Weights of a small transformer language model: 12 layers.
MLP neurons of a small language model. Each row is named by its layer, matrix (up: input weights; down: output weights) and neuron, and shows model dimensions 336-431. Each number is 128 + 24 x the weight over its row's rms, rounded and kept within 0 to 255. Numbers have three digits each.
After each neuron's rows, "fires on" lists the tokens most often at its 100 highest values on Wikipedia text that the model never trained on.

L3.up1512:110131112125109089141157101127166105130116110064159115128127109140117104099138185111167111088152154152108091121071148140137136114131107136106107096081117105146154144127083140149133109110165123127080133122099154142126148101118125161129131144143104102122146111139161118134148117122148137091
L3.down1512:116110084109132105165122035186150097121123104107118137117130099106117080125108139143128105091118162123140068116156154134122105095135161083094138085146161124115127121087113160160118139090148137100117162107140102160133161120120102140138127140100133111106135139119145091133151136117153152106
fires on: " based", " Tra", " tra", " gen", " Bro", " train"

L3.up1589:113140110141077086160121103145123127146126105129149122134108130118118133125151070142139144149123130111117165114114173111161097136090140133134129125138118118127131132086159153108098085101127110101127180121157121113153122122132099109104101130160138101162099165095107178091108107149126131083
L3.down1589:125154123129108148149149124167101170156136113126151161105143148118123135147113117109097125116151145113097139119151124155096136184156136149138183145148138103119090124107159121146145128101107159118115126096096102127188113154117151154097125117167166085162146118103119153176116110114154111132
fires on: " N", "W", " AL", " (W", "UN"

L3.up2627:134122132119090142140098138144161113153117135138153149130102136137099155124129121129118097125117128155105116160092152093108096141122128147098078119155101106152099116107142157130131127138137130123121121105142148159164184114133103089094111062111134152084139101077163142092137121134154082159
L3.down2627:110107118102122127135144176134114115087088107148120171130089114104149133129131136108146104130160112160143162148144131145120139116098152142132145141121132137126150143149123126138140104144136123106154093146144086129126121116182163134126118156151093132125105123140174093140102135116150137129
fires on: " |", " Independent", " California", " Ontario", " local", " New"

L3.up904:123102156098096145157136169114122143148150094158169150154116083076146156145159130143138055138156148136124120140155125154141153137138156158144133135112098174111126110190139132118155100115155088132165147117131159116139128098099110108114105107165097163117132121140119092104131096128118095165
L3.down904:143115123128142150129119150135138115118126078137119137148148118129089113089114137135105115096144138130137140145151133159156120130151138163130132134108106100149108148169136135111102128086127099113088141097126113116176116127099137164087116137130134142157137122112158131142163103137120129103
fires on: " (M", "M", " \"M", " (L", " (J", " (H"

L3.up2431:146137157119121111131114153103119121129141133093125123127089090110118170131132103184109134134109124118142134124174129192132125141128121154111111129132101084141104157100117109153104129130137149121114120122126113090136142112104149098121098058157124092156120124108139138137112107154136146105
L3.down2431:101133128166150115130113122145131102172117138174151161117118124123128150120143151157134099144110124120138157158146142138173138110142136138132112159159137129131123162189112133092136086085105098076131071144165121112150173114110151069114083112120158104118126132162134141105112138120109112112
fires on: " a", " re", "-", ":", " Ne"

L3.up2997:103129162142052163131160173116149078148115127093155107141108112143145141116101159102110110132133131146116153138120159112102119190124131125123123133133136171127125108117148100134116131097106163113167140094124121132139123109134133126144126130144141129147108107137143134114096124134128093141
L3.down2997:147129127150144136150147120162136123147107121134121132132133114090114131113104128157123103157151120122146100162151120132104115138111133108131117181121152143136114138163129134139112119094144107097151157150147144098171140149148122132049142123128152140130135123128125135131136129149163142128
fires on: " (P", " (", " (C", " (M", " (J", " (B"

L3.up326:105113162148140094128100160093169090129125077151157095108114148114120162119119094097165131154083106174135131132143123128137151128139152147125062134076093154103113131093146078115081111164149116136123119097133148152107136103141120123152125140141163111104133092098097115118143150115110110136
L3.down326:116120089157129106149149143080141110123114117160156097127146159104127151131156117126126144156141102094125127121135153131141133121121165119127143144129099147091102094126126117121117105162117114114155135115107146140131132132105120141090131104125130119155181164110120102171119142141118116137
fires on: " An", " announced", " ag", " agreed", " ann", " Ag"

L3.up2664:114091188134113121130155117101122075152131126148131139124134128086132098165087126089104098137107111118147135124143128107086113144143151154143111099088133134144153093149113118078109149140135163141137159177133072148123123141139110091095135091156152156122140138166108135143095107149159146105
L3.down2664:101079116116162141100139101133097113110154144119105134142152162110075122111117109144155130101096165137129132160159139125165126145138105146105142135154130128090125129147194109130075148106118139120156136175131119147068120140144091145113148141103088127109147135106131091149132139156118125137
fires on: ";", " Can", " can", " could", ");"

L3.up592:140171123165116128135109140096172076142155107127196109125085129104119109122141125140138152133111139130094127081143139136134123116125134104113147131105137098170089148110142156122125095103157110101133149162113126137104150127110096143100150124125168135148107149139188132138135101122110155117
L3.down592:108109151132128144116144073088115150147129148141185126129154156083110082132127146163106150154116132119111112110115144140102164132093075103110138164142117127146118119118118121111151159118118134084139161134133147092139156096066157128169095148138111141108113150151183109124144149124136149129
fires on: "eb", " ob", " Bl", " bl", " Robert"

L3.up2179:190136101080145134148131113157134096121108174117122134167106097130147108125115136119134150111151121140112109129114113104103119098176112113107112123101121129136133114141124154149122132178098140138152103166133135119106143126140129124134100101149116114160164145109116087111186157157126075148
L3.down2179:123136112125139119151124136099150113093141141143104101155108114100104125149143126108115112127131154156168129109132112109168160130144136119150161122127130152128159142133050118146093149109124102121131156139095139180133138114126118138133164159126143130132146112119165095134144127115163138138
fires on: "–", " on", " against", " position", " started", " began"

L3.up258:152129122117094163157123098129115112113108146107150140094121137146130145144138134119156178125132172159136123119195119146093086108114178122132135148079070159142154125157171119141132096129124115157139122163157157139107072102132134122141124137093121110145110134162131107141102156079112130096
L3.down258:122186113137156128128148141126145129118156135097117143148113113134106152118140067175105117102109130141138170139130081098126121125109094106134117150194122142108103139140162111126125129125136109120158107098159077163119150112143097103125144155113132145134141159164126073132124162118146071150
fires on: " Pl", "-p", "up", "-c", " P"

L3.up2287:130113161159131150106140114125121122148173125141152129115137124095146110119120143119109149135133071160125167106120103122099153156187171110112148139148151155123153113146127114127115140122106118133142132139133145145132126106110132110155121147163193152164137132141130162119135089107128134066
L3.down2287:108136099117136142115136151085142116136133129128115169097128119131122110147125119117102129135113069163128148111183137137136168105147150141109122119147131148195084083112115117130113110095134137132122146117097135102125145151102094095119093147130145109157118152128116123091142091119124149110
fires on: " w", " stand", " Stand", " W", " prom"

L3.up3314:139077154167160072128079128147170141140112116121161102203082101120146124123172113133103085121141140157106083146077128145135094163123145140137137152140161165181106133149158137129159122126142115140130112134128156112113194133084082127100138108101154120094133154114125138122147149148132138177
L3.down3314:142130110133175134122123142101134171141145157150126157097150122135118097135141110108145109117152118120133103141105164105108140126146121133142163098147125168119118158112149132132129089140098108132140172135097139175079152139096161161083104084096137119159113183160137150135136101149097152098
fires on: " is", " on", " now", "on", " currently"

L3.up3368:139148121146121182111170113156118092141150146108125124139085135142156147143153155122146121153109092122114111100176125106109100114116134176141145165129142147121102096113153149138089132124162190079160101093087127155140146102116145105103095128176120134154114130100164130124106082152119162113
L3.down3368:111171106155131154124161121139119107138193102120095154117141140143127141124103106122090141162145099121123119078171098114126136161126118148152134128126136087112073138099146148104133127090138134090107135087065100080210144100151107118150078138153136132143119166116166124146101067117122152099
fires on: " w", " \"W", " (w", "-w", " (W", "W"

L3.up351:119116122126156090101140111145121165154097116112152132135096122109141099120095165128134126070111125160115134085133151077095111129123131107060105137128102124135122148141145127141124106104136129109154123160152095171160168148152140164170094166142146114123127173166161092101101109111150131094
L3.down351:130088102111140073164111125153161158145111071060103163141142108145098086122114109123134113060127127141136110133136113130118164115169120100138162171093141108140116137107150155089148067085109150106114100125109148144130129134101145119087123143153153116174123154137164109128140108137134146095
fires on: " Tra", " tra", "\n ", " dest", " gra", " World"

L3.up221:129107104134111160155114128168153108142171114123154137179126142143113102139113148183137124143087136140133106130161140133099164149120099099117130112088112100110147163132138085094101111093121123152151071120107153156135126151156132151143125120110112149080133131151174130115082106128129138155
L3.down221:101158125122149132124136160117137142125143143134138132150110120140074129097126173150143122103153142111159102158127108134105140153114118108142109155156154123087109150133111144090131158127142137124136149142110128131115166140148090086119144126151101136104132162148129119139110173095108134130
fires on: "20", "%", " Texas", " 1900", " 1920", " Coast"

L3.up2452:145143160090106142087114113133144123138112129140150130131141150080114145132144185153154117137137123156098121130082110166137106104116142100075123159144148148130154110126143114151135126097081155113119101088105162162139149108135108125134130119151136130090105161112136136119143129128121121167
L3.down2452:099104116099124154113154124158145149136086126146115120088111135097119140115137197148095132156142134141114108174156128140150112119158124101101120115144136138098151113095137153138137168122122134139065105099145152103130077129104119170162131104123116131132114096169137117124131131115112146112
fires on: " Mc", " 189", " Van", " 190", "=="

L3.up1001:124143128129108117122103121128121113148135116154164131148155123118182147119169103103118128127089117161107099136135171120120124140152148104082119076156155122149156118171150187156104103077116147137125144167145097123134118140145139122151140128100123139115142131163121150121088098156096150092
L3.down1001:136120160131181160107119152107109094107138120137141150136129114168094123125167145138101173092106089085123116159115125122134160108139115145101104173107117175139160181146111110151107135122111126108115137127148123105157110136096147116119158145087170160133134104150124109131123083135111125095
fires on: " N", " n", "bre", " Norfolk", "uff", " Fre"

L3.up560:154079160117143108145125111147140118137125135115160110096119115143106136142145127097118108135110115131130136129059102133111087125084109156144120124162095108153130117101130081150099084095095156120125118146127128130156128140118117124176134180113154120113144122092144103131159092110155121105
L3.down560:140109133138084144119158136113128139100086105097116132104168099136155107094112153136174131126160192140135114100143139150101120082124116134114109118133149158105125144168116137110126137098115148128156124138144100127138121121110150147136166110138116132089119097149130153097088120081107137104
fires on: "\n", " 9", " dis", " One"

L3.up1758:178118120136141154115117124117155093125151188153143095116163111145153145146160099137190073118130150112100081153147168152134164132151102126131111122078116128119157167149145146135121148164146128117156100146143133127131174134138135163135121132129131052134123110113108112133105157100182099153
L3.down1758:144161101129111121161099099118165095111112171156157118114162137144114095116142139108143093162136167079107115079129121156160105124138149099140123103115118148115117146139100128141133142137143137117145107139139149123144134143112145156082133110123183082149166117137119151170117126105129158122
fires on: "′", " began", " help", " started", " top", " used"

L3.up960:150097126099093116127116135157132119092139132127133087103077078153105142114130090127120140094119118158126139102128116153120144128110078149092146115081099125117112094108118139131096099124160126118098171120154111149126136143106084135132094132161141117099145098137130142148132161136121121144
L3.down960:068094095161151152136141152103121133153137139116110151108146099123081113131130100106128100154142149134143148121114097088177146134124133102088160116164169144119137122157118089150113145108111100068144143140122132132111075144135162098084129139179119101123115123144170154179157100154149129167
fires on: "ina", "ica", " David", " other", " American"

L3.up3020:108126131138101095115105125100146137124106121117116147156126114135120138094110135145133140149148160155132115146090167099087138086116150153127086073138118138130172131135161127167111122086094145127180136136120141145093146116097118122107097089136138137130072145147139163114158141113147118157
L3.down3020:127101124120147125103125143138110118099110114136103145107163102113132090097098118138080100134139139114118116127120166080143116108118143137129101127127129136124162163115160149137147126122107110107128163147103114133147142123119076140106085155120156136116112142110136151141137085113135146142
fires on: " (born", " born", "K", "==Early"

L3.up1090:114148172144141166108091184084185143110188119094172078143097129110113129110123112175141139103144141128125114093111120178140123124125129135159119124135111168153134116139116181144085115118169124140158139123143144181092140099079105124112177110093115121128087097123125137081113142167119110092
L3.down1090:122169116114127130128111151137128126098119093140122165142145123165104154158143139098126135064112145125134136121096140110090125136158123170124105132143133133130146116148125133111152135085141072117153121136115133115112103154162125101135127135083138115110107102149157165152152129136099117127
fires on: " parish", "on", ":", " within", " on", "ith"

L3.up3284:093153152095109128099143103124137105154122137073120089144119126139173106143107092120110137107100113138133129123135155129139080112166133167129088090131127163154101137185098145153110149150096106174134143143091131112077104135099121113105134122158151170164123117128118166126115119120130117144
L3.down3284:092107097098183166143135111049123140098093068135151130115151145144135087136099149103142122099119166105115116104084105177104125113093119121111108135132132094160138173144108121130080116115087096113108120136106100132097082138121173158169112144134143141140105159129124159172157162102118141146
fires on: " l", " of", " in", "-", " en", " co"

L3.up3742:150129120111140143154110109135143119114158129105123123135158141125103128139099113132133146100134100147146155120112093146132122104162099164081115105125127109162131093132105110190080105109091116190080143106116099123104156114142135120119160150102142086089135113138097117148125127135114105122
L3.down3742:151118131134152106108114094174124177092144157110140115139130111140133106160138176141103138114136140128105154159146097117164107144073142153105143137127122109163108122121105099160106123089181120128075161121135154132145155154122158150135151119121180136122116113157140120126135097099103123108
fires on: " per", " Per", " Barn", " Ol", " Ent", " Nor"

L3.up2256:156105108133115103126095144100192127156169154116128101139101104114160119166143152124175137133118143106128164132174103157137118183109112107103115154136092133166142169139144129101159132159142137123138094107160079153106134134155120123131139130132142087123071117160128090127136143124102082123
L3.down2256:158161132127135088118106120130116166111133128128122130088098144109125130116145120132143149142112151108145114143132111135060130105130152126160123096144112124121152124106131143106110142132111101091136117127090124131139126162129122138124156124100173114121148147138132157159107083126152127089
fires on: "i", "ai", "ga", "ura", " T", "hi"

L3.up3049:144087181165093135148079157105167147161138131154112129107073130127128183137132157123093102122103102116106146145154136135081087156173154136120099099129134183139109105161158137132137092078113141140120099149150155115124133122131116134140171154111095129143121123175093154100140106130079096117
L3.down3049:089138112085147130080116122126152072109110166106114148152172125124116175137112161110136131156137131115135130127124151167105105139168149119119131103118144129117151129181131121167095124126125088116143093143143134124115126149183110120136132145104096131138125114094135093137109113090141129161
fires on: "–6", "–7", "–8", " (1", "–5", " ("

L3.up1966:122124119115066101140120136131133146123082131131120154138085088180137130132099107118105117128097118158137097135129118135103110147151090149147109119113058108155157115136131156197121107158130113170104117152157113122133120116109119123130156132127113124156131140087156150149124127148080104114
L3.down1966:137163129111104137164136147141153117133115109122146116119141167137088142131139117126120081142085090115155142126099100093112121100141101123140139123114131116113155147088154129143076113128153119157114166179125155145151152107165090166145132103084121135121124127102096121123149136116086130088
fires on: " F", "F", " Fer", "He", " born"

L3.up2484:138080105093130136130119147128127115122104165108126115187147134096112093146140080130128127115125100134130155114126167093158152130100150149115113098136095163138128109133176129125167097099112137129118095160129124163159154133151138079117130107154172154141135094162151118124118120137174099156
L3.down2484:121102099104118165122142101102143150064150110142097125105127140119143127094159110137122136120093105132143133088132099126149090151108127132093129100131107148124122122116147142158068123147148082110093128120178103136104111135140134185170103107115134145164131115130149125131166109123132109139
fires on: " that", " Albert", " who", " 186", " New"

L3.up3421:150081126109140119146144115119142125140100137166162129132141165151135116147142088147129120136091106122089144145134137155129124173085141131085094140137137093139119158128145103179150147085139168145098145141134109170092148115152124123086099114158123113128115121172111133125138122133104174099
L3.down3421:108105154131127111129139103081109139113113153118099153165125118131116128094162107184142101160133102150143143142149172150106155137106138131125118159157115115167089141111111145131104147159136144141129125118103127135145181129159196140073117198129118113116121140119128104150084103154179118077
fires on: "os", "ros", " S", " We", " Tro"

L3.up3014:111109137085131122101097123120132137120132121124102131121152106108121146124155118103159095142136153165178120120109113102136125139095122126097104107105115155130101143121141109110112161162165108127133160103106122166126172139123101147097139097086146138102145096109122139095126118143112131133
L3.down3014:137150122154097079097148133151132164148147133053169086108103139121123143081159126144078120106114166116140084123086112099129193102130124099102142112184163147155161106201100101138124110081136090099127137147104155116141106125141132106137128109130138126159106165147121119138159138131099115063
fires on: "ina", "aj", "CA", " Mar", "ory"

L3.up2098:149097120133140128141108098134177154114151134144139104128137089122132140159146134157182122159116126120169129101156107109176122132115110129135114151090114122137164136128146127118110118140167139123132128103159140110138136150112122102163103092163171061165117135104142091098151138149147109124
L3.down2098:148094116091125129124103125135112132101166158131135106091182117129111073154155156119179139119128127108125111153160111108128172107125118109142129126138146069122101130100122110154114114104126106130160131092155130138121133124132131159123154168084143100146120116111143124130136131125107113156
fires on: " one", " States", " Team", " team", " Home", "%"

L3.up2657:152099137124130154121146093129115148137124105127144148088129135161101126098146138149126110107113094167144149125108110146145119151153096146167116114129118140149051118115136147168109153121160157092147111093099073147163126156107099110172106105125097099098069108129132114147114112131128138167
L3.down2657:154135135120155109155128158138138105124143114112117114154127154150142137143119119131134111101138151140198175144118113143152125113111164158129123087125161117109098113116112120110156123118113090127176142103115141113140122141123146160113136117112135136144175157143153104148107158135219130132
fires on: "7", " 2023", "37", "7)", " 1993"

L3.up1236:134148127122133113102089112121156179124133146163092119150151134118104164119134159143143113095131123132125133121125101113159104151173159165115090141123098123160158107106116108099143097091152119144135078153123145147157112133132073161116140126118120090141106164138125111104128118102127143110
L3.down1236:121108173105088103143163108156127110142153110110150120117160097147130159154139162128126117170125171113173101150135099112133150121152100112111109123155143134123133136166161124123154125114088140134129109111130132106095129113164167132133184083192147160134120119136091143148112148178132129147
fires on: "-", "In", " served", " has", " In", " was"

L3.up1479:141144104165084169145095136126140149138136090132117112153151102173152140141142177158155150125149141104172131134136132127134065113094124158122140090079115140156114141122121129096122146151129114101134097088141147093125143130156109105148149143133144078144146104158101145144158141140160136135
L3.down1479:117164134112135126140127123105124122143176099074110097170077124168134165103148082087141132130116158074103160133105123109092156131098170109116144160117122146132115139096163162106132138131139131151099127129163107109104181124112154075159166097107125143120159090138135135090115140103165118131
fires on: "-", "id", " Ar", "===="

L3.up1712:089141177142130142129102091132178175152118110146174048102068104099112144148070115148146119106130142166149128163104180177161126125107108103145106156128131121130129158114134109107130138128142103121103124175144116108115150127096122129112118129143145097139089139117096131113139140169099153145
L3.down1712:114135151177109131097145112110118110134090129164143174138130141137113161150121127182150158111154105122153133141143127121144114130159140087125136103109145168134115109110107073111115144185124099150167144139118115126141130124117103150092146157108155124146171140118099102167146087164151106162
fires on: " Ag", " ag", " Is", " was", " Beg", "id"

L3.up3526:127119153122094141160136137084133077112130106124146127099101149168149135116073119109151105137125097140112108136107141128083091148137129112132087146135086095142131098151128104161143085109114154112107093129139139083138111102122123130117140137115182134138145092153148141072120122135091130158
L3.down3526:135169136137136155121161135153133111146091118143090192145181124094111084175130141166113138118135143154111157105085066109132123128172102104161103125118115158116094179112107131137135146137119144116121089106150126151103158083124146163117122127097177149110163156102136138146156104123099122140
fires on: " (", " (1", " $", "+0", "=", " (0"

L3.up2319:102147142137080111138124154133120123143158156111111131169111108149149129137128153089145156115165121161118167149078121145109089116201134127127081137149146082109098094107139120101148148136113164129148095095127136189123145124120111150139122083129168136144096147121152087111143095129105105111
L3.down2319:162130095143150128105083139121129122068159095115116178115114134147097140108131141131131141122160100116118149109141116184119113110163100116155158144125107103108138077133134132151121180117107132153170122118131108199150151181131127109147123104120140151140130150134113149128115101183132122104
fires on: "E", "-L", "==E", "==L", " \"L", " (E"

L3.up260:144131111126125086141143117132130117161145116128101111105132141119135156118127136108146111123112127145102102096155133100132148183136107125119120145126143101128095123135107089119160126163134153133118099109106114116103182132140134115102129141147118117158124157173123142146101164119132108088
L3.down260:134115125105126185108125099139122139187115152123090133111147133149149122117176116122129158124090097166118179147148139125105156128112136131091128083118146119160113130142126135113118095161081098145089154137129116146092130114166126149170097125137127172094120167094134124148134168122100071130
fires on: "|", "+", "===", " Mov", " Label:", " mov"

L3.up3005:143170217120110136117163136109137148119124117121124095127117099105152128135139159101101120105107103119096112146053099148139095132127126174113071117077115127172124118120145103133148113111092145181140114089141150160126120072136114115142181136153089128120132114171156145127145154133155123168
L3.down3005:129151122078126106107148112113140147133095100122117112135134097124113108091100182108091152106159089129109128096104152097121142153183136130124101105089121150123195113111111118128160142152153135131085130125109158128184098148147150140093165116177118154125115123149138097134145140130131110138
fires on: " near", " off", " behind", " below", " outside", " under"

L3.up181:172140116151125126141164116135145148133150147138126123155119145129134125124165112114132099128113149126091095126104187112135122133133074151126114181083109138148150148109116115198136161103147098131160156182124124103121120108134115125140117115117142153151137125143166131112151156123140138160
L3.down181:130125144152150129170137123118067124200100113152112117145163165101119116098138140119125133137140129123124128117152120192080179138170087133125128127143176129106149188148096120144128165096120136108156098141106140109143130126125154133163109093113144135125167134088133160141087138141149165125
fires on: " (197", " 197", " Cl", " Martin", " Joseph", " cl"

L3.up1464:108153137115094099124137156158147113124145112136133110108129118152095141155118104147097122156140116141125142128112119168133104098113135151094110186116097094133128168107167144117097118099131127122122130086119134080130132145102093078150096128128104163157120115101142137096122121128110100170
L3.down1464:136115100133112143142118099163062140168149122113073151135185152149105142134121085116145128175136134149121148129143167184166152160111122142108143089144130129128141139137144097113140100113074089158083128151117092151139130132163138116127088153112127092124120132132155116147137113128152139116
fires on: " No.", " Sh", " Stand", " November", " Pakistan"

L3.up2516:101128174087082091135125143110156117097097106137150107145132143100157095107109131090079140116101098129094100128155116124143088143151128130111121110108125146154116083113168171151119148125161092138116130109072116126109147127116132161120115118171132136112139086143098161100099129138082146124
L3.down2516:129118140122147148141131110170096104161131097110102119134156124132117140134119141116117131087138132134139104119155120133156160116107134137154088147126081118111108125137113068128088077128159108150116126121149123118113135140181163093124117126119103119091140125094123124152143155132100104140
fires on: " family", " White", " Jr.", "ley", "ane", "=="

L3.up2824:158134102145100124152106179145153089104126146120150133141095127165144150119127142116142104133093107144158165163114160119161106132157125127105116094096124098170164142163114119120106096116101119141102153116146155094131145118134136180133157119161139106138167093086146114111089136147143083105
L3.down2824:110096097110100141133126097114127139143092106142114131110092127115152137088143083107136144179134137138141141153133131156150145128115109157119144107166101138162143098117149108120143129151116125126115166088092135113115151129164124096118119082187115105115162080150146100139073171106102128086
fires on: " con", " fac", " record", " design", " host", " gu"

L3.up2940:142136151149102131133151091116121137099116152093138090095122176118160131153158143140108135100102102107113114096126174116139125128101115165067134107134138150129105126105161114135109100071132138120123099158136121145105142121139090115134085102094150094138166112134110185140118133130166143114
L3.down2940:150125145072129152158135130127143126118106130105134123095078157173106128140121112101129189119141117127130140106108099150130093164141183090081156146100163115111139153096134112159156121148126175128107125150146125112179081141099116138131122127148174154141107150143148097170132114128112132124
fires on: " No.", " vs.", " Website:", "=", " History", " She"

L3.up2225:119155129100100100112142161133146118169128167135135130136119115135112104129128154162189134142117100124145151160138157132127120144102125116119123151122135100120101120107117127102112099102099165074131135113089166090118176125116092108109154142139148081078095149149096138087116159104144099128
L3.down2225:117128125106124089165118167134153119137167080128157148103167151138094123142133124129161137147202123130123141164148137170121178094146136100151173162151136127118120138143095136131105126124130111120123144177140120147141109129140121151150141124084106068120145135164173109158156136149133156167
fires on: " st", " St", " Cl", " St.", " ed", " for"

L3.up406:124108123142129123143149145153130112158157144136137144149107149120136123103134075091125146070110114140120109129193119126102154120155131149077106115122127142120139155098057169151138115133139129126137145148137125104128146164167152082158156142096152158139143133130111140108124133167143122131
L3.down406:146096086138136143117129117142129120155152121146125102138111136119094093096116083121107142114163109111107116141155166109096136129126123089101092127111148126100153101104130107126094129131135055104117154096116152129184117119120139137124141130154141125137139146147109143123129114111132171082
fires on: " The", " National", " Ed", " Le", " History"

L3.up1093:161103131125092151156134166102143103084115067116143116158131156106106106098085144135168077153078128134130136149125123154110133119124093128124108104121149110140135146109113138129166104126155125119158094105111167114125122143098094142089113110149081079096116134110113143141130148102134157120
L3.down1093:097109101115118118080120168130144164158135144117144141134135179134124124164169141092129108104125122137122156116082115136120146131153119110102121136159160138111142122156130154134078109122078133106115124136111126095113145119198109117119128145137145181110137160207130118121137142126097109113
fires on: " |", " (198", "–201", "201"

L3.up2476:098140122097102166124140109126124115113085126135158108141124146136134116125117120146142147134134144114110115137131124134148082141110148124113144104114113170146117083136118155114149096136119163150157152166100121137133142106101116159078135149124109075164120143119141123137118156121133083140
L3.down2476:098167119110151190121139105122131145111098122135147148147148142138116151153164120132137123110120138119105103136139087146140093118119133167117176110128147124122130062116145128118147117172133157162147120127129090190136134089102146098134125142137145136164150098126138116111089105084115144149
fires on: " Small", " hand", " hard", " G"

L3.up3034:099090126151121119147155136116124139106157158166125128098118119118131174158127089138145112119096139153126119097113111105096123107155127134168100107156116111137136106156167149077133105132156147073149113092163142115131167165198119111135136156129119096167139132147136115103152157145157152120
L3.down3034:134072099152152120118101085141107114107153113128145118140119097144147171152141129075107107151099142108124161123097109117123118109119171163175145130115087142079125098105081147116137110159128125127102141106161156096131133142109118148094132125120150115146149121137119070115135130135176153175
fires on: " G", " had", " German", " Indian", " Italian", " Portuguese"

L3.up1788:153108159140123092123150148143175168144115162119178125158051132113136101121114151100109090117135180166180132149119104132122112131110114173134118133124092154177102112151120131121125160058151140102101100164113086120128083135114116104101154094163129116145119128157145162141118093132117082089
L3.down1788:115106138181132097148147112140110150128116134118100149116164120104130155134148100134125139100157145121120093115125173163188142105120124122090136132084151102058136116105123134141142111128166133134120140167107099154104124148112157118080106168121123117075106085124122094135080182163138095106
fires on: " can", "\n", " could", " may", " un"

L3.up935:140166124101137121124119091133105125124123114108116128150140131130151149103151130110102121143154120153130114098139156098105104107145115188128103128119116165143164157150131136084143110119137172157159149076105132125138152134103119140110172124092094178159144097145098131119148108118138161115
L3.down935:128135141107140162166145112105107160118125099164140144130161103137156172113160101149136139101161120154176127126131109103109132151150143096105107120136133100137141191105079093111141143169110151144080127148105127119134132126154132116166161128144173128149162128097159142130119098119153168157
fires on: "|", " District", " (un", " (Un", " (A"

L3.up3060:132124126114116104157142110140122079126110066153146134105141142131204154112133134094148132132121107135136144104087126128090116134148180116122143135170136079160096106083137156128102131140112093088179149083129129113110108118115113142146092120153131114137135145115133112087108153169170134151
L3.down3060:114118099132146135141142123168104134169116120130156123132142118131116131089138116104153112079147150113128131088131082142137155091130121155148123133138140107103102159080162105129087153103112127112134136137118117104150113112124092164125118160125127146086153118136134106153093158111109124132
fires on: " School", " Business", " Boy", " business", " Y"

L3.up564:172125145168100100182119151133098169113140155121126114155156114125140109187125118126168090173114133117158144078135133134054120083182127111109125125136068145117168120088159167156113145068114143109118101132081075156127134148117102143124151093124174141162117173104137110112113156121131132136
L3.down564:100124097162176144108136173118111126137163098115172144119131133129121120145145114123146141163087130109118126131153138100111116132146111150142156146144100091111113102126123122128106169136093128137107108106114139136106161152132111111147164138128103102138159119129157120139124153109162175168
fires on: " the", " Ch", " cover", " 4:", " N"

L3.up1094:129153103099135115130177073141122131140143123105138135160093117108136159162136158125145136109136098114126082120118126125161127116103128170092126119095120099122173104128097153139150145112110153100143123114158116130143136160127128113126133122101104116109152082136187136143100132158147124118
L3.down1094:106115103145134121109148128122138094125140134145130153135155113164131117108121167157143176108151111118129144112188112141167117114141111130118087126109114121017115153109107153108179130131158153071151165119171108126151166195118153148114117164152118119120142107141129136140124119109162141119
fires on: " This", " where", " which", " this", " These"

L3.up1415:128143126121142112126148166099107115147135133129163113154100123152157112141124135111113106125155108143155140133124141132145131152126133127144106182147154138143105153113168125135134113147145131126181106106160148127097134129078144160166136093126113159132105148130109177083134105126196125157
L3.down1415:157134126137126159123134083143079148153113136140104126133097147155089124146122156128150109142150140119143110075124134123116132169119124073137107125162170115147111105161122165150114106137159129132195155089127120115177132170149137137130120093089136143159121148132110156099081110123185129126
fires on: "ph", " Ph", " Verm", " Rh", " Ch", " ph"

L3.up2503:145101142109078123157136139137127147136138059157164130107141136105143192117149114163118108140111131135134117146136111091103142083131126185126143132107072117150133144168097132098096112112132146103124155116105096093103135128142103141143154128155130140123152150153155135082079142105137127132
L3.down2503:141115113122132128139169100154064137145111145094163138133129152086130152164161112117098161129084125129167127104112135154119103120144121140149150109087115142153098141134093130098116110148127149090137161142164114129129098089129103130118142155136118113138139148144084122113153068141114174106
fires on: " their", " life", " lived", "duc", " when", " belong"